python train.py --n_layer=18 --d_model=384 --n_head=6 --n_kv_head=1 --head_dim=96 --d_mlp=1536 --vocab_size=8192 --activation="gelu" --norm="layernorm" --norm_place="pre" --norm_eps=1e-05 --positions="rope" --rope_base=10000.0 --rope_fraction=0.25 --qk_norm=false --attn_scale=0.102 --bias="none" --tie_embeddings=true --parallel_block=true --init="normal" --init_std_qkv=0.0224 --init_std_o=0.0 --init_std_up=0.0224 --init_std_down=0.0 --optimizer="muon_variant" --lr=0.00126 --weight_decay=0.0 --lr_head=0.00648 --grad_clip=1.0 --warmup_steps=200 --schedule="wsd" --decay_fraction=1.0 --decay_shape="linear" --final_lr_fraction=0.0 --batch_tokens=131072 --seq_len=1024 --doc_mask=false --train_tokens=598300000 --steps=4565 --dataset="wikipedia_en"
MLP neurons of a small language model. Each row is named by its layer, matrix (up: input weights) and neuron, and shows model dimensions 256-383. Each number is 500 + 50 x the weight over its row's rms, rounded and kept within 0 to 999. Numbers have three digits each.
A block is one neuron, or neurons of one layer that tend to fire together. Before each block is what it responds to, as a language model described it from the Wikipedia text at the highest values.

Description: Word-final suffix pieces
L9.up46:426536417443536599508581472491526450520442452514515469453508531558482575545452526494483582465477507491480464562577500476400595505416545520480446509540686473528550529578487532473452491475482542441483537534470510572502529545525501492466501538544554622578495596414398548521511515538537486521487518473491482453465480513456475509584467459498554492529491570486554586558500518406436474412462
L9.up258:432507482538469507395491456462511423504448484470462611544482551472499510479501520477513456520560526530450582498468543494454538476467522492459484529496424494509506626507470491514518478528468530534427560452539472545464413518534462433505544546539550593475596518488484506555456473539574513482410610485541443522510567610471601521547537548418499479475538561465475488550564521534389521531469
L9.up638:490517510496504541464473536465526515499481527565438495457567458534503474450498557465407527493508493503527482551581446436582525566504577629314471588563526514588452434475522538513399544443462448545529473553459502583539387525506470499503544547529520510569507552594454454462601496472494559536540480525560564571473501537540506476520587540446516480478503551474542518513475469500494470504456
L9.up798:525441570525481502574528441438507541395554528546421536475377542469454428501560465522487498408483573594530478503492425510395557401491450606461521511524483536641416530505464542525563530396511481506507499498501579544464491502433439451470494508523560438469461467515506570515499487461510441458486537488448511527440606533539503502436507508575437461526532503418496549466470532562490540484449
L9.up1044:466524515553449578483504492535485528574481475461403502507516505443541580548521464520530533444468467474542535463519453539453514486497430563457486627509497496466501576565420483506503549584429470548533431520488492511479523494457576464520520556507462595508514473482523470500542496501513487464560452562480568474534503524442502482521414597569494533609486563508500479657482499463411509539619
L9.up1115:531475410514576504591514361544510456509454639471533471487472472466500526522462571541542483406550495505492493483433493489453493524520460569501485629566477558595557548460440622421551475389508430469510493493521436539508529532462516596470534531557552429534456476481455655571479557446565526457584503541540532543403461516531498382453414477490503393496431523465448522582554519476526509560518
L9.up1181:519488508510397482587501485445540525480524541487596593402514499463485470514501451462571470447478410527537506462580487506504522501520487515452492557475588432439476525530438514516505446533334492504454514577536486637554509571424532542403543546520383563503531501552450445449396455438501508670535478499597505467496541502466537495478474594470514490439502582469556513502426455489483427466473
L9.up1429:476587445633449529602439388567458541444459507484464535602531453505561493459405558591490506489462549505547491429449447508435517461465513549480552502523508584450516448508457558465478598515446443531557596483477409526587486454442421499484469514490497425465540513541571595504526459495503509541500452520487513471398571505466542567491403435471517429514518506482518512498582502517462547492543

Description: Phrasal-verb particles
L4.up467:574601479549492496590494512531412481427453585523468525618530475532600577530466508547427494539460535505467448476465504448526389485487522501482493499499543464466608451472534523501527441488513540555430476421490561536485459546578448540415575539610513494459496479512461493507514467557525461417478552472464461477604501396486481528439421475583478487492456491469504511523499476446457507561476
L4.up482:582416470507492555572414530564515572532566518582410466496520458484471479535495440474484543504611496472539572451557478434479433510513456502333470570475471530488513458392579545511575528490488489571448412459471523489488463421470470504472461518567444462462514487585496622574520512519509476562509543558487497547498565520490500509446531455410517449481521556536472497514447581464471489514485
L4.up601:520427571475514413430460563486528495619425542492498541499473527443403500540461487587426469482579493506540468593549475558486414508469487467466498573462452467527445481462510447452415485462449531614527509532534482519397463458546409455545507412576504507447495553451497516563437446410540490470492480468522491521610573522551493474480549398527587458527487431543555474504498496466483425528530
L4.up667:425453447452504594483551562492460485529544522590494556429488472470547478621496472409484465513484486511478556446569555494496391466494565559453499555390512352577556505535575441531530515548547488525483428451585508477466448487471403417450504630524481408536550460564495561500585534566453528519558495491555510514483486569530493483481514455448533527543509521458571460578497466501495526426491
L4.up681:423476533496521572577521530492526485489406507488563467432402513553518452499484484508456553536423499527455500454398494469459428463494446505502454572591412512445578423447531456523573485450562521521472474514492496469515541597425457439511510530713417427451470471471472508466474536453545457518485375479549518470519487486605533474512554542574599577460486594454449448565520479424514443533578
L4.up759:556414514454567491543487619540458478519430446539456554475549564489552542520503486529537448414606502443536521576420484511501484434486432469490572442469519442466485447496575462550535518486506513478501434559495516495557410491601545560466366482500585456577515541516603490490502520487525374512400504485475365440489501514515488445518477446340459493472501550446563508492433522499448469578516
L4.up1041:475462527495531438450500503510441479484426433553507498514494550469480502457527456516407506453441545478512473473472538451502543522451529532557501542445624473567528451577569498504553502545459524534486505417515544550491540440565581455565536513527492581466414498494505472498446497584479470436595561573551497478457569470429530499477483619503561543502498462501550585482549499538395508452554
L4.up1097:493365451522426502488493469414447491512437520558463536505577446477521461445450499530547411558554465476510537531441447560456519545464576476446452520493549526517541448452517491398571540613516480542517498448503504495521538579496515531608516442509484392435469542464402587515489388474452486482512439559533517514478477561463526490466546561473492511477502455477500466503516446512483467466483

Description: Token after a first name
L9.up73:510485512550518480487599534555552462399424475486516473528394618499544450415458422579493496520485589537504474449447508546439510616455487533496630530468463486422480561541473422585504530566595490478549473405488512506538437438541485513529551500496547436532548488544587496460463521507441473501492529516506533466472477430594528431530479453404516511517477564446389497577500501595506444542399
L9.up459:573389517583487508529534441430447503510489469488562511395505451514500506494481557514469525519541448572509397531533512574421562577537567473444503533534504479458578540498517489557530640449520532414467528473525516504434539443541551444469524502544465492469508563501359477475501453499522593582494562389492541550499481480530556497563530534450492511509511556535471533472459488438552509459527
L9.up466:544541501494472570467512454572506533521495543529480527457564589527506408465505505532428528463521563427505516582532448522538537467587542537552454495396576576457560478602546534536477449550491473439505426416542486508505575526563480456489484511511525413371478575455467419563463472434442476516507558506531563519546533479540548476396481500481489472519535505450473592502467472448527599488536
L9.up810:541538489504538483489554547486425499495474500436456435475527520476425522503532450493479364520521598545424518510466450488537530517504566544582453521562428553490447465554470505548495505515500527433568523477477508476473441462480520495521478503466525425491417506447483414452434493467500454649446554510442504465603480512573551551397548435479569424498491473591481482432538498453576595535574
L9.up894:501450536519473468530564433502416534507507569459549462469406456511586461464489578422533469491424427481534451429514468512572502541522563452499589484466505468415462494520531517498486554492549455513601503574477518568502541531489584430433529473424485538478564569416510546365406471597418517486446482444450469477552552519445436462476443574513516428535430492534391541481497524542516504557570
L9.up1079:512497501425477544427549475571566497519453574451458426438549500518496484486423472562508486531474544534506459510448575551562494415475497484504524515514400444547574528473540432552463557499489523440504525581522544575437457508511434545457480523478464454441524569483485475559530504471492576546551526485406581406505465517621523485510523602508417515421469595538422452479561492618593450542604
L9.up1366:545462441610486521451476539457402516574548496488431556592520406402540563548491478568500491504564478420426497512474490607542448525475491497449468627501467522500578531562465467473534474500501464457513540610492387546466510536451499614439513378546493582546463513466453478483494533437517537558508487526454536496519536511492489493496550452470520487510411553562538622440526510527512503442548
L9.up1472:453520548584559441533452500514522502522592525462512530498510526515598508496455527468480525480535558528590556528554488526481453556544497456540555531329474517494545492447395441463488442457495481358501512434585453543493445487593517440458493506476440449383492554488476486407460601486473513475494531529567593542498542330557462504529456597466521474543566452452468483504514517511533453517506

Description: "One of" phrase
L9.up54:624533510513501537471433537494426553438465615555447523539500578470449567487535421459552482498575480474470586503512523572435509497526671525578513490449463477502499501531584493442476405486499443500473584517551486522517487528542437498429573430463557512546405510449496496484471471533457489384509566530532528380588491467510609562512502497520499520538544438535560498558447487489521496408559
L9.up273:513525585533511438530555453549515421536486615514472553601544523437544467477488494432477623522568537520542593524438530534462498535606501456538479532507524458420509484430468558503423527559484561538501488553538476408524484490388475512463541410517411434475574626507444408496559528541540539512388590521451534505491542542569538455465567492538452502526442482504502470524508420423503487471407
L9.up416:457522596525515531582561415556591473535413563532510404438419514492505450372563426592345489535492511535419573520552482499557534461550483450504585512440456534562510506494450549499393436523472498453485457455470472463449574476523476506472453452469537522492429570559516475422513541460434543506464521479600428494530462519395451525468426515445483535539434416550493522452463489557590561563490
L9.up776:507633542470470528579573542458508473482548510507492502491547522441478529488463421547431473470522532437539527425477563489376483492492480426468526519450518596429543471476478559501490552488545608456451554461533558547532507621614477427537463520536524484474465512493434483562520453404481434484511516518613473440489522473486506561369636414440525473503468436392565525466489514501506546483440
L9.up847:493475608521530573565492547525506624551563462483520482484574532470512473457484443373551430489610584532489576496481494525450529557453477539535528670515488525525410470551565444548540527516405548491499559386460500421578467487529489489509586464529481426504416554459477553523535462559544455445577514406437537544494549485481502504481472476552422455421542465478462511580487489526491548524498
L9.up915:613489532579482553566465577474510523443497381504528492493511549555447455512468583467522439526562441530420498383474544536507571528509513420485431498485454511506512497570514456447443423499594570394495504504580479467448476491512387485435474388466497533598524553578484469530483501443543478546546509501534452532588436519340561448600479549522498407467526515501460445602506561502502593526497
L9.up940:465477540563493505460571558508478386419457483551450523441494513523410496491531590522492456507539517503476538451489561482497461531528490552421423542412521511481507526533552553418531376510518429530515500439506439416464638540518523463500430360416548478495575591465505508436440563476534448481532462526456569450443441432531533633548487624429548435534504484446509571570463496496552521514446
L9.up1368:465509558473511630532499553518481491593510530550521577548465512447456453423473451445505504467466512448478548442516590491487540548433612504475461547401460404477462497552584475492408526458435476529390486542516617499523444576553470416548452535612504472515517558473532476604570417433540508524498467485586547520386436486484562585460532474586463495402475476462548613630458507469583510488375

Description: Closing heading equals signs
L9.up27:468541401491446378621428499495484463529475482522502509434497500446458433492523441484549513426516548524536509440487547511441469488530542499435514544456448534421524528546463496534431452419549534554451454529473525431442529531478445526455418493458640501552608503428398426565498508575451535474547486463526548510460455506508461487552507420551556554563420487427498435586527527528428461603460
L9.up278:517489615405507481473492524526437464517463471589465495457488427508547492459498530505543515512489577459540461545491491416418526536474441556454487501443449568509552427519476465484479532498396567465512467548499472620505413414544506490552411569421551450479440475477488474409466542519518529403584552538445492463459538435466520447539494405398517540479577434454460487507475534449485494480465
L9.up348:493545466493542577507610597562410577520517442514566467473483537468569385453484529555488511480465617485485516459510494506565513531475467535517500557427530495510546483532352498448501483456399549482521452551556489550454463493492457460507477507375469479429541578484439402473441469403526400552612436481500426582468521553516538474419490467474542477575510559485570444430517604472459502610507
L9.up893:497456516585583529478598518514559516446468466537497488451547484417462499468566549575573503484416466420527536358480582481489413461451516543477463471505551543478527479449473512547428595489560591493568539546485548487504480483499578518459564496504430540523472439401430536536640540547474476435484489474478451477478473534425416503461478568634552449412492620500515412571491513482438536516398
L9.up1185:501464428478504551450412481565535477442533499555396529601426520460546538511440509608451545479403402408566514479463538530605584382533526446531554544478527472528493528481432513520454581427480576522581448496366462537507472504549617531579520537500515453491526596505467467508537517504443509489466534507475419515592462456463489518531500500506496535529510492446554461441400499482554557458479
L9.up1401:416514462515526502490548595506498470478471515509512463495411534465452558529391452594461554512455433514462491389485537470525532534551508567494473564470479553482486473477553466496458520482468504522471468552487485435456514447487571469450441602537480384411491482405485537387505426604443480555517534611462584541428541433545505517487535479523537546585427498540591484475447493441569483482491
L9.up1508:567574479524496585373493522511509478612467588531508531517544605481478508432489495605529497481420464464491518426436424477443452503581551496541522440567436407481466452534633504534406496535432556499521530566506448509559524601509588457504558524556486496545474459556451531474545455516483584472486451436476481478531527461304476460550484524459521535550511433467592475575517418434474530506444
L9.up1509:471418515487562507532568534531533513528553522513462461469443542495479531465497473519466536530462513455510539494380593410554496557551431499541547443463564529463521497451465592444515478502395473452504502483514470562564481446460529603585602556446564533388499566465484444524470580420589519512498455558559385465544590561451609521480547492619564552453523502457504453527482557425533618438436

Description: Closing heading equals signs
L8.up1140:494502532547426510431424471623488528542519489533477482418524558431533418481542499491578476530563438496451563480437523474509560496512458448472504488470443512406487335561442459491511623435392513542485472483499539494572536482563538482518541492390497628510546614464502461471407496508441444465431472374401455566582586476472570469495521428495568443492401445335408466564487539448523503467517

Description: Word-initial C/Le fragments
L4.up235:450528493587550533560492408509513500391540506474547467518460457501515523532531565467396488567425510497607583507551473449565426499484488437508580491457555562446445602502537540509467526483577538515534480521448525405484488518378505464488490480522476457373481494562469510492592571434488535483515633577467484553469515456496483496483519464506503475470441540401480479442576456530475462570493
L4.up634:580503463554533460518515534517496567436533481496496472476477383496525421509451514492550509538532472482504481522401455549495511495504470494432526506439475469566518500540443487554567447383508472531490589510411475510547535465422496564486547390522576505503543411489520446524535492370528510543474528513527631462420419554521588552397441518509602494505528457490496559422505520582490586500511
L4.up679:473498503447498511596439500496414485456462641502501436501599578529471534492476484499408476441517492494512460505502383508471492498526438466496498405486539456534565528461477537570532496476536538520474507455542473528494519470521576517533588539519471440602538429543451600541488427472442485573535523488570369427493503478444488427521546541460532524603465514510572496457440458567562397563480
L4.up768:494569469463435623519554519542466593426530584540454556518525518543504505456532461499531354556490480500413596585455436509479501438564537524526613461533438409566557539544420524554495511496496528488509547475423542383533460546514548549525514446474481535509486470537429471499554471435597451555522412412473479439451451536528491429499534492451533481466479534463507540573630412516464509574504
L4.up1141:435491541508507368398458497457478521517397475467509551498484458470511516540533502563496553452562426528470457529501418462573550419488474419552546540499458604524489507490504433558533533493468528525514465543501498417609496505485445503524484508487493526537563530415495535500455487497535521502558466503591508419511638552508406557522492520571505497476472413514530554508497459518474484456378
L4.up1155:467543535437478544539542491553447467469542528509489515495494489532419504525518520504520354529557591513433689487467465524538504565511432572564513505470483480518523479482587428496448480463446621613490523516563457600527478494428558519533488495529511477527537488540484473541539534501471417507423539511478493473458477495534439436476538550449583493494546452521479511404572575490535558517517
L4.up1264:504496440497489548491536534484472491535514556546513543465581525446425529560499459451584517534544531562518417521630610477517509487452494504567490513543471470478455481491561436507449492440537505551470503535427483409509441490446550473522455466566460523393457509466457474539584409433442510559500499558543367454520487426621634516487525433511494542572465493438559379560486569478450516518586
L4.up1392:464509386548522506557478394420461481528478529502616584491514526524499499519577452496568482501492529532450559447528431530518474460550577471547514519542447494455498536457613464415492492504466480458510520532434506494646453495507513573462528411412387430418503487478478526420444543500261499590567533498471573455493481572514554495515498535538396477480569501501489520409568382536529448492482

Description: Modal auxiliaries and clause openers
L4.up62:462490388496469447509535410497534477497536499410430490510491564547508494564487492500520423528460453480527599378564475526459470483543431481468502505493448603613469537453435512517476455505466496471456484526603486513449462493468497458475515479548488540594490533472442484470526533485507550542550534525539489470514431485429515490707483463459416521509458436593481423421536529428497409539544
L4.up218:423518480485494516392432552475559509513472454478564526439537456547524536563493575484520519412441557443459446527505492571500510535502466558583380479487402560507563433448435544559394519494530491504525546488585421586621449522532550521496597429420478477503427476577523450500515460457527546480522558545521436517475502490549525476532449521535498540497516547456497522458467492411476483495496
L4.up223:525400471455567502460560551462571472407565444480566442547524496490417558659451492513446496484469512510463524598527503542538473420503557472460452340435516540403514485506457538488497510492390525527592431519519475511421384527423466536560471412533482512579519435534531447549476546495466440509449546559466499442499501554437529474565414506461485381497540482491557469388488496542487586514511
L4.up340:567464471489517469613421469477471565531421501513525389484525487526596495492491479476552557502489470459451450575526459484476487395517590432584493498453462424453531477388504500499516535515392424584477553511488485423421547474534553422575508356455502576430416447547513488572530432561422399517474468486507485424416512534534493538630429524539522506528610601462541552511477527498536489482588
L4.up433:482551561521459591588489506516465447515420539532505579630551590497472534495513506472363565585445540547457490403456511456514571523533534475491480367573438497524547522586398452444536470507466465503479506461450427598490448441515454514492424411481462510475446537403559495453579547465520429543458561502478425549481473520570578517523511503505582502496502526511454522538476465423519437443550
L4.up474:504522519581589520473422479379552450560437463533462470527545462452492488599421471531536479520447509458429497478577476514541484606387528516577490562483515564529559438480497441452532494377526633552455403487541505468503516453520441490601566587478513448544592502484453500419469476541515494478503418459486546393479531446553623551492458503442555416531499571496525474464402513459500495494479
L4.up1109:507602578535557396532473535370538479486528450604447484385539424519500521454509495488480537460534511604470473525428466572479493531426457434468495528524536471379513519546459528593548437391490496439514492542471436554441484441459515524500462448470509469535579490516485506442475521462537482542513460484496543462584579468467538505488541426453550506514473465488495476569490457601479445629485
L4.up1342:452575578638517379478413408535518483546432535505528505493570493502561561498557484495382527562507604441516546527437524539478478494567532472528475501519432480542459471488521382580479486464513570521514537503591449498477520451456520518534500364440482527431520616480477435432460525519530537504502526520503450522525472521489569481513454565515517545475455525529470518492514352492434488528501

Description: Word-completing suffix pieces
L4.up100:397456574470493553470436442466501452544457511555537417516439522554480469561471458482541464447382502531423417517517521488460481454482482486472597478587582550505531487568467497575496517505513499441505432506516515506470464560454508430568615562466513554461539441477549513465496493533535382565575473550548455501427527431537562466476527540487470591482454555492557551528453504459491481550480
L4.up134:527501505473584488558592473464533415534487551527463533505559523519542505501556543460478518540435423490543518562503538525517506423489440518458531522451512520578445616437582478534509617446464504484483554489477508546550444515458573435504518486510444563463453445439552502469514502491574422513497454544469544413393431488542551354484514474590513509587503481506511482412530442514368463511544
L4.up164:580533551429527529542384503568562552458504494545507377568496406557484500456528463481486521498527514441567466488405480545517408575423442435504485565592501432493567524481481530537451452532534570514458541523451453501476553534514442433473503501509460480483551473500488560399445420603418486555470509522543503534453468567484492429514564531593488504548538528337481457462566489525479433477532
L4.up165:544446473403471463585532453535476471477481560507526384509534543583490565510442468466540494484506502479516423471436582532475449542432469526499495484504505574453549481439490491526532511474400497497511438463395473485442480466471532492524499514557538455523470505534452603442457569464486485472506516538616555470503544458490528516597471585456517559490480554458507563573545526562591483450452
L4.up435:475449487552454450512441536429517427497553527523527496468465443579426535449567580484474560577436450533498451504495404505508467489509494532578413516387541520584468534447459576569538588478438464502497618556383539594499548541423483523467492506455500507506461499425511540496506459543504462494458516594504477482460443475540512452450409582473487505588442475376381447546428478470498438570605
L4.up589:534512443494494531475455464460513539492390445480540495511548417518443463466482505528519518538524407531413528499544485540556448484491581519421501474526494548510559481525442563499532522465530417456569500485422496482551530606473507456495487600440420474545415487485477479495501516470480375470566393485500540429512517541385434477579477672481486430514426463562556558551505506532512534479380
L4.up717:550553522455550525487538495479527512590614440536412512456513449476434517492439467543493523571498491467498508527525483522481467472467505407480525466589468466523528509521471520564545440487517477436493537519444506609493575527453491510615604476492390445524471420497482549497464475494496675504471533529495422558523494396405469508478515461440458456513471452517501425563510491486575535479418
L4.up784:505457484590576456525455505523605522480465425482474434529524448481539483501475502483473530507530420438469461518467467474459428550454511491563545453496637524545650543412482503648497486524468571529537489437547534520473537516506373464561518542538395506457492466456470494440487516460449529517482494517530583575547507480455539463477466515482459470509487444450493540431531520590574462530440

Description: Partitive "of" plus name fragments
L8.up1227:562523515460501527469541530469502497479459552550514486406520546452472426485527450480506464483614414586480601523525461552523581485426464514416504482503539462515506477600639523407425478540473587478433415493423555484489484483434440437513532431478453447536521483533479434531445592447488435433401522544503381441573529459488473567535582578548497478563472577476475592481539526494439530477545

Description: Word-final suffix pieces
L8.up270:465543504575463539491449473559512565503483464548501556452443447464569459490535492585497457546409490410530476401437431471594532534489546602536490489602465474489501545452498454541620486412500499516421402521399495474413480418630463471499419414556459524504548536491490475515552541453535579448493484473453552529519547549530574523487469514487491587505520521438597573363471578388455496368479